Weights of a small GPT-style language model, trained from scratch on English Wikipedia.
Size: 12 heads of 64, MLP 2048 SwiGLU.
Architecture: RMSNorm before each block, no biases in attention or MLP.
Training: a variant of Adam for these matrices, 929M tokens.
MLP neurons of a small language model. Each row is named by its layer, matrix (gate and up: input weights; down: output weights) and neuron, and shows model dimensions 384-511. Each number is 500 + 50 x the weight over its row's rms, rounded and kept within 0 to 999. Numbers have three digits each. A neuron's up and down rows have the sign that makes its largest values positive.
After each neuron's rows, "raises" lists the tokens whose logits its output raises most directly, leaving later layers aside; "fires in" lists the words (lower case) most often at its 100 highest values on Wikipedia text that the model never trained on.

L9.gate165:526468455472504500482531517465422538498522500535643385481473607452481499563496477584527448488499575445470445536504552471513511467494569482444501548505536456503520449592506427557444585553551530505507484623533544536424429591433592549505493472437555527478590522544492545466480585520524499463445392372552520508578537449550457416560475469439456472478497544496549488472498490470450482470466
L9.up165:456549434496475483538533500463564477511421616456475473481456552445489591461552504482534422512469485533466498520473567450494496559571455495458477492531463440565480495460474463495436503460552473528485589575540468463379452528432576501398459460483419487424469518587571472522485513532553575575479462445559491591539477614505568500472535593579391491423507455526474510434531553517499553522482
L9.down165:480580504481509570426485498455496476476470494518555486485464524499446362526481464556488543416565530526521415466487505572492404454569458575610422542518456498453556495531452532553447461455507451544480487409536458511453545498477482560452515514454466484481557475516462512559515544536471434513523514424526518448517536473514449422528474451517550498585485491451516430511588470588414429567454
raises: " time", " course", " next", " day", " month"
fires in: "the", "from", "and", "between"

L3.gate92:420466508525544434514590505549520495531528473503461496477489504513476466421541509507421565525470502541576512511557583473543571442557462473504520544515457527490461403485461489514526481498453564577541400434437459466499460528449390537478569583584493556496551487535488494489431522551549561472535585466513513472517542526436555474459464553520566443534550520544489495454488410545495424531511
L3.up92:569501523492518509508534520503518464482371504506486537520458489448540525516492540529513555526523487527521480567507501481488515488495520499460514571533487539442394521414485613432491507465493441447560479542521527522451535475380420439513522575488474525510625498554497481442459533485482467395534461440559474527530506497532397421519574464540560481527396412475539446459418458555486340539417
L3.down92:433474544465481450441492474509511474471503558491483438516426561578519471560505550569562564518504521544471526421529509466528539516499552489413520511525438529592482472512460517533543501516502512482560509480466551471509504516428571495482485511477535493497584516560433509501549614502525556435528530442521472581573483521424448497545529537452561488489430490514519484488585461541449431563542
raises: " continue", " remain", " have", " become", " still"
fires in: "would", "may", "will", "to", "must"

L3.gate1973:513454448473558544555554586506467455557484486492514477484492530539514533481501508523402503444549504568503481460535544505388542471532529541562487477511463560529559499496551449546444590443552485577540437412546524508513505576419514505446505486411517646484505545481516483531513529565554463547532551516555517467445555542536438569439508382481590459554524600456524609579392492413513465491469
L3.up1973:575532520486454538570465530474561510561513533567480428494559482526448564529496575476387493366447464503544512572490471529564513516544531546564551450475463487497554527544482451529440551511439474474471502499558406561556511530471495450466472503505445585565473509510586577452428401543425440505485468563449573448485530590517445542386454468516557516498566540483488486527439438529478487493468
L3.down1973:577464475550446596570515556495467516464573503531501514508480546480440515448453558478403502443492486514545475588508507516518482558498457541496583499472475504483548533556512462528425547567477511487541586426539435509460425604462482460459535435494474550536453429496422547449449554425486470492551417579505455498504441487549527475446472412516552449438585578506496573519393544508512498497503
raises: "mel", "ships", "pro", "way", "less"
fires in: "water", "air", "power", "space", "pressure", "fire"

L3.gate732:508484518573364506522539491502523512516575465540428459489455511499587536476509437555480539563423437489471512478486372487516598520525499509544594473528462464536549502489511520504621508485520501466467571523513500458525478578477464543500500487547499393544424435495514423490470468570555496521412464494550439534464487588559510486457553496585430554456478477444458578615418440431544539512506
L3.up732:498484494546477460545564445460522518509575535514482439497437504506589520478506462485496473443442428501540481456538379437545507410531499500533493441466476493530552504464452563399553576510510454457493530489538489387596425579590470569513451503509415447553484503568524430526516549600487507505397556597548504555434481586540473469479510493492504495458451506393541568522455466467528489434491
L3.down732:486513475478510459519589561582529560465556444493531490437442444465561518499496561474543472437484475510543516528481396504488436345518548524448578550483472482488448558448550466547559539480437570528453566547611456486540486582537532466451503506483453443514471545588491426449491451576526407473497430516540538473472462557515436520503488440519476505413451450469442538457522524451600433470481
raises: "ists", "ly", "ist", "s", "ities"
fires in: "national", "international", "world", "annual", "global", "online"

L3.gate482:576487495532587486439553433496513547445441491501468493527451545653534422491462462470651451599528478604545424498527480528490585492515463530497585409526490503513476479416432574498534479537558528455502451505441438473460504471523560541433423510509515493467500512598435453527399433429515484602535514549548463498495439505548460536560446503516388590476470423547565471441551418553578494425517
L3.up482:533546554542525530542500542488500555464533432475444473514493490466501500469494439558508530451474448604447411436531445504560520496540487571525547486577460464500583534522473544496504604438506449454546499471443382530488465468517602399479426449425555543511408465516495635440548470417500520533550446409474503512489491509572473505543454496568390465537519455541426491488544492489613553502450
L3.down482:559580432508560496512532611529531449451479489436458448451518478557534416520503459468523540526459455478457516456461524462496425570504463492388462451480511409463413461481454480506520481464486449536507505555397456512384531569509604473526421477558463538508496578495381529548504442417515424567530410496429577408541581456531494479570490558531463487490475463534490499513539512559510529475512
raises: "ace", "'", "oph", "op", "eg"
fires in: "women", "men", "ladies"

L9.gate341:520446509431486552458494438453470526566545569596491503579492498404532593484577487433483546574395543545459527434576515418431393519473404561454507549446425526552513518463468547470545501506500513593443544518504546450495447477515583442417451517526460561630437454506495438474444424488581413498477528461492492542570506559431459578434468592467408538525591484483476472422539494500429499460535
L9.up341:429543517437521490601502524527545470508544427544384514543482524463539538514545442511521466517392451487476569522498489516558525550478485455454487504426442549485565421427496645540595540600521526519490505501506504487469463446508472524522501510474537454498607459542535443565465590552432530456424673403470509465438455437574512627399529459522537492563572510520531512523472485560471511499504
L9.down341:528552472420462511513583533532545505472410490538517496531493494410441407508431453526463443615448515448513479535565525496546490496485466556432530503467530538566605614556506512471512501549478504592433481532513580501493517523620436542527548491421535503503561463477577505509490395439553450536551649462425510558566488486518493593608418501469442531503437464422553543575550521598465510503572
raises: " recorded", " reported", " met", " released", " developed"
fires in: "was", "were", "and", "be", "been", "not"

L9.gate493:494564452511450503437470520554445505576495523514388480464396450464514541518516527482476464527450532609591568590493497513548540520519524496494525508593541551482456505441478528537500595467507446569484472436506445465516445387451490478581534518514509405488559532427473474533461519470616517544504594436517549417545480436373528452488481520421533384452494501507548452466422498510498491499470
L9.up493:518467539430633441446560557512489576495531522516442569436478562474540501397451534453523477611468524495505537635558442387470518521471540487446561504573579532445459508480533529494478528566534469629515518510485548407554453518399580563571468505530402518512596561528498449507467504434492490535518467516568406514488491490369611450467502502433585380473527432586518450428515485536536521361483
L9.down493:470442507519490251491543438503488452512475459492530498467529472479468521599487505489630510505509662634493467430489497500399539521527473502495677608549498587533475473485515527550547512520488553432490448525514497453464582560479505473564511512464511448516478452546502520490527535509545553512454511458604465481484465497553515522494520512450456503447402500601566523513544528568521465581512
raises: " continue", " be", " have", " make", " provide"
fires in: "to", "would", "not", "and", "t", "can"

L9.gate1370:505487529596385498485506531498565479525486565446542470477474484469479595512430502488552557581505502503495562549517455530622519453555681504531438556554546526510494475515469505547449474399498360468454479464529453471543541450523500533440458508548486503448481545523417454418549430478540519407492516534515494537457532495446474507455436474557468411482471487529428473488460518437471460530563
L9.up1370:374636478601429471491433521538541456495554504470496513499527481584494483497513488395530517525487509526464518530569414545540529396514486432564517533523432481374461521513579511574487498484437502524537475531542502570518498506438430417600472471502513451510558517438595517539428494514494511480510528459516530533502481503449493490533537479462527391500424416515540476496521389507509464543511
L9.down1370:510560521529513537518393507534429476465475402561490525540474506532546479542443462426501458534555479393540542471460493523492546542504604554442451480507471525497531598528521470417531455509461495513569530473468505507550482558433522559462496562521427386568489480473470515452447567456523565521536475563568556535573499481489462511546501517486467439531426565460496535523521454486419505528482
raises: " another", " nature", " theme", " common", " other"
fires in: "one", "a", "each", "on", "united", "the"

L3.gate48:525506484615517534502457514442546480497554460480463508482501495545480509527509461497542548423499465577554451517600455538558548531521572468575462483587509488456519512472511578428498562419393542386510494522470538440502504401563425428493478495524450483519573480504512492485519484515563439601493538474524445512404510585613476491538465465466509469624484535516558494473484426521519539425499
L3.up48:581437466555573524513519546477531520508589423502427521537501522550491517534419465508643584500492487551485450523557474549508562608510477439541513495550475393451491496514511577474508488448506493364462489474503470394536524382621495429558493481490428509534524412554480456424524388465511448583533553461530481484462543562584524474565428466451478434570521452493451471455530502577468583431460
L3.down48:607454499542540591486529556462455473442511463482508499490550432545555461596429499513550593474439576452441572488482434514474418609468437455478472484545487487487416505504496443511450486460547460446457552518445390442510482419533439484507441461542504541535453472581408498512553431458536484585490548490419509441519474554535533508558512521532477545542455428508432406497503548569491493556534
raises: "'", "’", "-", " of", " and"
fires in: "man", "men", "player", "women", "footballer", "woman"

L3.gate1600:545501568495540535521532490439554494526437529420544408469521480570492585568536494485491471440437545494532455506470598470547525502495586556492449457527462557530460552458464442517566487555546569532534470544478489440601473531508576452431496502579532505529572472460483457443428532589546470445636564487502508503452473511476508459523503523488494509562557551505471501495422484576462467479578
L3.up1600:551480556587494456498503568542533432466446468497507480535576492498507409475484411524506493499494469373473469487422478512551505495524478548473439463479521502490481478520436533462457486439504572545503536564420493473412525509489525487556535471432493491433537470499494543493424511579486475500512449453424463523459452539432504528487523514547534459449536512480471473519445506436505410535472
L3.down1600:500492539518493551494552616516497528512538471449575472459418536478544529522548472488484580551493589490564489548506500522543474483478470523476461411517568499416468495517569461586557545473498564479465458499486520479459502492507547416583507493549529556449515498473502445484438557568515486507548484568458494476462528449516543471588486497526472446574469557505463479492506515525564455557475
raises: " the", " their", " this", " any", " his"
fires in: "during", "of"

L3.gate124:493449522459468544513471541539582495403567345488558452518551466443426464513391463530469549468493428472472523411512567490461499497580583549476583472525514507604486540487520386527581476453518569550530424454446474509493531506538504514486490532537537482502470489534502514544425538605475538589482532483505503472461528453534402538526487567523517525505525521566474459458540531409441480502451
L3.up124:475439537522375422503519428499477565485489481513505571490525460413462513538513584538430518554460452540493520473453464431486472498486477415518604462555428495519529505554525437522504483486568605548457422466499579581527564432532582491476502505485453558558514508464441407579375575554539496534601390383470471491463479474565513442435473453469486540524537469501526455438485531532502489458507
L3.down124:468415537488469486482569477498472499527415524358546523456550530460520533475511585441472545518526446506512365501423577468449538508480515430511598492505416515540492518503610355608528414451559580510507514505496495521503488540473587456509490456495452514455516505522509510535456674582524540507530476470429505557491460408522488459460471529483521550589469521541493532435471523481493502480463
raises: " least", " times", " anchor", " night", " sea"
fires in: "at", "to", "atom"